MLP neurons of a small language model. Each row is named by its layer, matrix (up: input weights) and neuron, and shows model dimensions 112-207. Each number is 128 + 24 x the weight over its row's rms, rounded and kept within 0 to 255. Numbers have three digits each.
After each neuron's rows, "fires on" lists the tokens most often at its 100 highest values on Wikipedia text that the model never trained on.

L4.up403:095122098131109121119193092112154120148142111083115129134121112147105112130117105100124097107074132122122143110151143150168112113162129090163120075107156126133147170101202165150150118122155112112150151135146116126160121108121111154119150129114122129119110142154115166164136153110148122146
fires on: " ", " at", " Fl", " Gr", "fl", " Gw"

L4.up1452:148125144145105161171161133137141137127117132119120098129149100120093091124163139107075128122142141142155107123136109140124110111115107098088121110111084183146117122135108083129130145146146141132141139141151075128148124110162092132105109134101110114168097116151123129124139145081161095102
fires on: " ", ":", " (", "\n"

L4.up423:122151118142158137107112171135132112144143154120152121123117129135139119111103116101136120186143139085137073089148077146089129136119134121120159123118064111152131147117112116110115127160137075152102141132111098079112098121061151113119146118123106139137110102096102136104131126116144118155
fires on: " and", " El", " Le", " Robert"

L4.up255:073096120108160129150175096137132131150133170120153107104124120106135120135111088108130134188113112158115087120114094116117148143146139168116126129142136149140165154084184146127102140122109146104112140129108155092113102115114114128144149105109084117162103148137121112119096155116133097153
fires on: " ", "-"

L4.up1501:119119148094171142121158146076139160154109141103137124123129123137111136124141117078138139125162143131151124143114130171111091150161125137107100123121149116125104140093112123119126138166111131115151182153131093176144102100123128138076144127102132133127129140133165113113091153119178107130
fires on: " and", ",", ":", "50"

L4.up1482:134147177122177158212134137133133164169090146123149124166137151110131122107118135135146089131122143137133114122099155133076131127151128095100095130105088103100090134073132101131136131101120106126165124129116107107056121147093108118141130188160130132145127121107131111125157164119140125159
fires on: "ist", " player", "ologist", " footballer", "er", " coach"

L4.up1516:150103147139153126110132120107170096147101141138140107105168136132109155102147156103056152129174135172131108096138135130123113143107147103134117109139165123108147111128131113143077150124140125072135113183151105140155101105173140133138110169099089136109179133121160134113143127134155111097
fires on: " from", " is", " c", " in", "9", " |"

L4.up1306:123131148167156205140129137121158071142140151105107137147135169112120135120102118097119139132128183141151133107123100158148126168169098115149126107143120103112144118146127154155145112141088140155142119152178090161107098122107090122090115171108122138138182140124115119118144150167125123094
fires on: "s", " to", " later"

L4.up832:103147121164137168146126082072157096111122113127123146124162105150101103136116110169102151127146157143138078138107115128107118101126102151098102121143118145150125103085166183131150140104120181138109142175135097141144121124162096174132117130113145138149101130098109117141122119129092171162
fires on: " to", "ing", "ed", " would"

L4.up1426:132105119153128089086197139165167136106111149101096105099144142110128112128114115179159172157098122096141061138133135123080103111110088114131123134128117107091154137092144144097125069098107152117106091130157101116138110133121127128123121123131154109095111130147128117135130137120159176089
fires on: " of", " |\n", "br", "re"

L4.up576:131136094134104131141131162081163085156165149147145116149153119133155103100114130096139131109155138090144136104125150158110163084109098185142128084123138117133110110133098118128137145139163076105102110145148137153121159150135082129080165101116149122119149144106115100184120126161103131096
fires on: ":", " to", "–"

L4.up913:100065135139148141134172143132157132134134141131127109141123126133122144177151109116141119104117158134118076142121162118158126198122118117148114111147140108125155151089123136130099115151121139122108130129139111111122174103169164132130147116093117107150105149147185171152149144096139098092
fires on: " m", "ap", "p", " c", "em"

L4.up829:144141164166144112081178099153147124103148121174111117119122129124152127122116145103149163121147133143170133091133128119113128114164137118174093154099099145145148100136093124100161141136119174134130163117139084130137097129140155127199113118115118150161151158156148126117130132146130140111
fires on: " ", "in", "."

L4.up1204:129148127143100147124185167117135141152134144099115096117126165143092117153087141104107123150140112140062178083152133176102117131150145128118121123145156135127120137085153124102140125128156095083151124135138121103110122124147129138123116120124133139154096112122096131135118110172140128167
fires on: " of", " ", " the"

L4.up1125:120159114128120118119142115097118145108128100129154126133132136102115152082130114151166151133139113090137121098127125123101148086100110176142121154111120167105147109127123095075189111124119114085092125133144082130111103145152127161161097115119111148164081131129121133154124129038151128101
fires on: " ", " |", ","

L4.up1076:090146111105125094111148131102122095116160132101114129118136166121127137122121077110149145155163143152124167137119139078137166162194123110141155115118181164125134090079140138114134142091138127145119139129139102106110140119139139093121169134133097104155140182128119095116165117128108155136
fires on: " of", "s", " on", " to", "es", "-"

L4.up1245:128104102107114136101148133143176146116139150123125111122169153191120145140126126096149143111133150110149107087105153188127118125158128139130105131124122078130143151116159141157138122157142120155119102118113114103103144121138138094099131138113128108111143157170137123134157137120154117126
fires on: " Ch", " c", " or", ".", " N", "'"

L4.up1333:072123118148114115120158132160135113151150115108148108159118131148087130089124131124121101158131110116105142096155157158110085156128122137128114129118135086148143112115103089132128145110157105138122100160125131107120117160122133142094122095177154101144145139141152113093158133137144135118
fires on: " at", " on", " in", " with", " for", " \""

L4.up360:147154135160111131133169159145184136102135124138107130111151107145115165105073128054056149141154158176151101122108126177154127093147094139096119102145162143148115107128154131158208121158118129120129121140098115117132113159159123144110148177097108124143105132148122128161156092116121131130
fires on: " an", " were", " |"

L4.up509:116088123123181169119145139115146139135166098087098119154134141131149129132091138133129103121132166103167121123081135123122153110116158153129117155130128150149125136106131125083126099157158159143115096123092127054137133149128140157177094113130137126161105135114151114138127136125080097091
fires on: " to", "ed", " r", " with", "ated", "ing"

L4.up1508:169119142185136144098137095153143123157127114159108073145107105124119100157167093106137114122081125128132133157149109099154119165153129100104102127110104112154143130116206143151130118170137132082161112126101133148153109168155137136154079171107078134137142125128158124119130156132101110167
fires on: "L", "ol", "l", " Pl", " Pal"

L4.up825:129114192123140114150200138112150117162115147143111095165114093139121116144157154123154113135133103106132133106124140146163104102112143144146141107142105138149100172074146124103148119136154143102131112150115131137123124128146161170150145127141150126127121124160130123129123142109185135104
fires on: " and", "ly", ",", " or"

L4.up935:088155130137122134097154154081144125173111132128153138183147109181108169089089130167150125187143153125185132130122159185136116134086163127101095116108132122092138148096123083115120175136141125132137170133114091119094114122150101144088141095133152147142114111119117121116128137181098178107
fires on: "ar", "a", "ak", "y", "am", "ad"

L4.up411:111146110117131108169129134112173147108116117117144107121125120137145137113115161118087145162149139164128125105104117136098121130135133101146092093127127084143130091120114111176158147115150115119111173098149168104120169103125115116092116151158116141079093128172121117125136135129120100140
fires on: "o", "20", "er", "19", " by", ":"

L4.up898:152115080151127101079152131102142088170146111139124113147131096138116114142107134105100110134134147090174106148149133144131116147125126151148154116117085157137150164131112131138119131147150120186150116124120117113124152096152123105154163119147174107163110128080133087131128129159106137082
fires on: " and", " in", "in", "ar", " on", "–"

L4.up1329:170120156098186145174123161124140132107134114125133139126142091107125160136145114110119144113137148118133076154105155116111110128116098119116119144140134123133135202115112145119108103105149142142121087146089119124127128099146112158151074152126110139145102172142153098145162148121142146133
fires on: " m", " d", " a", " c", " st"

L4.up636:119096100142112155152166108136148137154151143155174137128110123174106140110177097138092122129114143137131152112131123082142133122094133093121106071127122148166136126077134123112141155181121116079114149127163105135124113156141140112088133151148107102136155162125141142141130167153139093139
fires on: " S", "-S", "-", " ", " s", " South"

L4.up591:079124153145166186154145134106142136144128132108138139164127086131124128145086151151069125130132142130158108114160136114121169129118126163103152129146124108157097124120148129126084130083125117120114124121135152126132127118109080143128159152111125148143121113167101112107143099114119184141
fires on: " to", ")", ",", "^{(", "c"

L4.up104:114154142145112136095148110073142098144130143082127112076134147118104108160114079135132147134148122159084100126108101138108103151154098124108144137118130146110144116093145133148181142130131146108136120133170119114132119112142126143084130105152098148121085140151131109156129115105144144169
fires on: " of", " to", " |"

L4.up111:077104128104084165141139139105133101148129185118119105105146127108109116060109121173083093153194123153097175146174139148114150113127138155145136144126126087170131081127126148117154145080123124119077139150121105120177155108118132128131137113149109143095137154109098123081113098142119160120
fires on: "19", " January", "18"

L4.up1094:109127123145133120087133111097142129122132132113156087117119093146135115100122157122135127138122104107084112098138120131163112113128094157165138111123161133097141167136108119125155135092172152127117104141124119130117123115151126137173123126127154136152171169152078147149159125135101098113
fires on: " in", "st", "–", " as"

L4.up434:140134096092163146131137118119129110135143117137122120129129112122144145113160108100091078139131152109146072140098133089136122168124125163112108139147167104122139119140094149167145153147179120102163140115107122103136123147161141151121118105124082137111083153086141100163141109112101099095
fires on: "ed", " such", " done", " do", "ated"

L4.up253:115132164152093139110125106151184119157117119130136103103128088159076113156128126135083158129083171160125093104133140103140107110120128157106117111142103171125108118108130153163116108137123155122162113161118080116146082086166106160145091131105109109201120119141159099146149122139176140119
fires on: " ", "\n", "0", " all", " of", " |\n"

L4.up150:124112135118163138133139098136153113138132111133122115126107125133089124096127137120125126116141144135142142081136133109111093119112113156123095129163144118171159141167088118139104161109133093127105126178156146136112120107121129122156095161097099121139151171144112100147115147120147127104
fires on: " |", "),", " .", " @", " "

L4.up1091:148135136111102131085181142167158122132116155123091118097131111127083114152134095181150150092134152093143128135116133130105086128103109083129111118135101113114155161104119124142144137130136138108112071111132151100122103108137080108077097145125130155146129132170149101146145167097124156138
fires on: "a", " La", " Sa", "ha"

L4.up1295:106143138163120129151137105122131162132147125109084119169147114176131149152120101153128128096152109132099125095146124112156131125137117162084107081147159114092134142167164109123109136146157124121105164133186124128122117129116114149084110130097133112158132111158162145151162119095121102161
fires on: " ", " |", " −"

L4.up1093:125139145147101153168177115114118121134154123119100119084143154131081096139103142103129119134152147162166111135119136117097129108130128159144145119137124154134127134106139135131131101168142129101133121141109078142152103121139091144138128103103134105133130126139103131119118108102120130069
fires on: "ed", "-"

L4.up731:125093134109104112143118172110117139160103147152132109112170106161114126119125116123130112136110141174143129115103136112141105133143129133102123087115123138111123086117141140091152131103123088091127145164124140111111143146157128152166121134139158141100137183096127131152117146115168117137
fires on: " of", " to", "d", "00"

L4.up869:125160127105098142144168130116158146149163142108164111088098092124126128113145128065102099164108137127128088155136103106136133152092152113111134144150104128127144132078119124132162145122144155097116151109117125128122147124091106096111134138161092131129143114093130152075155102120163138128
fires on: "an", "on", "burg", "in"

L4.up410:171184142177097118154141075142139138175132139147148115105135099082133162139113097133132139139131140090177123128126142137149108119153124127125112150125084115097143131129136150105129124079138091147091097140114114127122097122116128149106139143157100124146138142121115109101140119134168118096
fires on: " D", " d", " al", " Cons"

L4.up1316:123104161137130120100102103151107108125116140165110098127109127129124158131102120124091153123135146097140160077146113102118109159130141127093117152137105156153165146136132077141103174141128139090158148088124099185120147101117142104098133098119105132131095137120119134170132168142128122119
fires on: " ", " |\n", " |", " in"

L4.up585:137111154125152140179143153126138126137128155148173166135148106095127110125117178125108086136144172137137126153090117144107094142088127077130108084128095057121134123124148134141176165115106145114155132123120085116089110171121114164139155134152107147143128158099090130102111157134143116113
fires on: "ist", "or", "ors", "er", "ers", "s"

L4.up1123:087115095120155130086133079147136152199116141151101118092095096126102118142156146119136112136147104147095177054146132155110136128093127143125091100117155117146151158101125089122125125083097122150147111140134162085126076088163122095137115133137081148123131101133107127125168171167155096097
fires on: " ", " |", "-"

L4.up839:120110119084109126148134170117153115151166141106151125121149123126162157090116149113082144120145119121162173116121137114148111090129129129125125131128175133163143125100122126086157119167155098116145110151134083088094190156102167129144160102152156127133137155158132091110101091173130158098
fires on: " of", " to", ".", " with"

L4.up1209:121116112159081124130111092172122132121173105123127141114140186124084118143110147155117090109114136116141148093168139084088146121115107103155141145119111102114153114100106132128170129092135130152131138109159142140080158139106122127145137087149123153129112176127153141141167155125165185155
fires on: " ", " +"

L4.up369:085165141136132115058164167096144107153142125104141142127137104090126117111145102114144106135087085158132157122138106156116177145119145114123115133106133110103124141116167147136155103131113121126139139127161168101085131124131120155125139136120114135149133135123164137103113133125128138123
fires on: "0", "1", " (", " and", "-"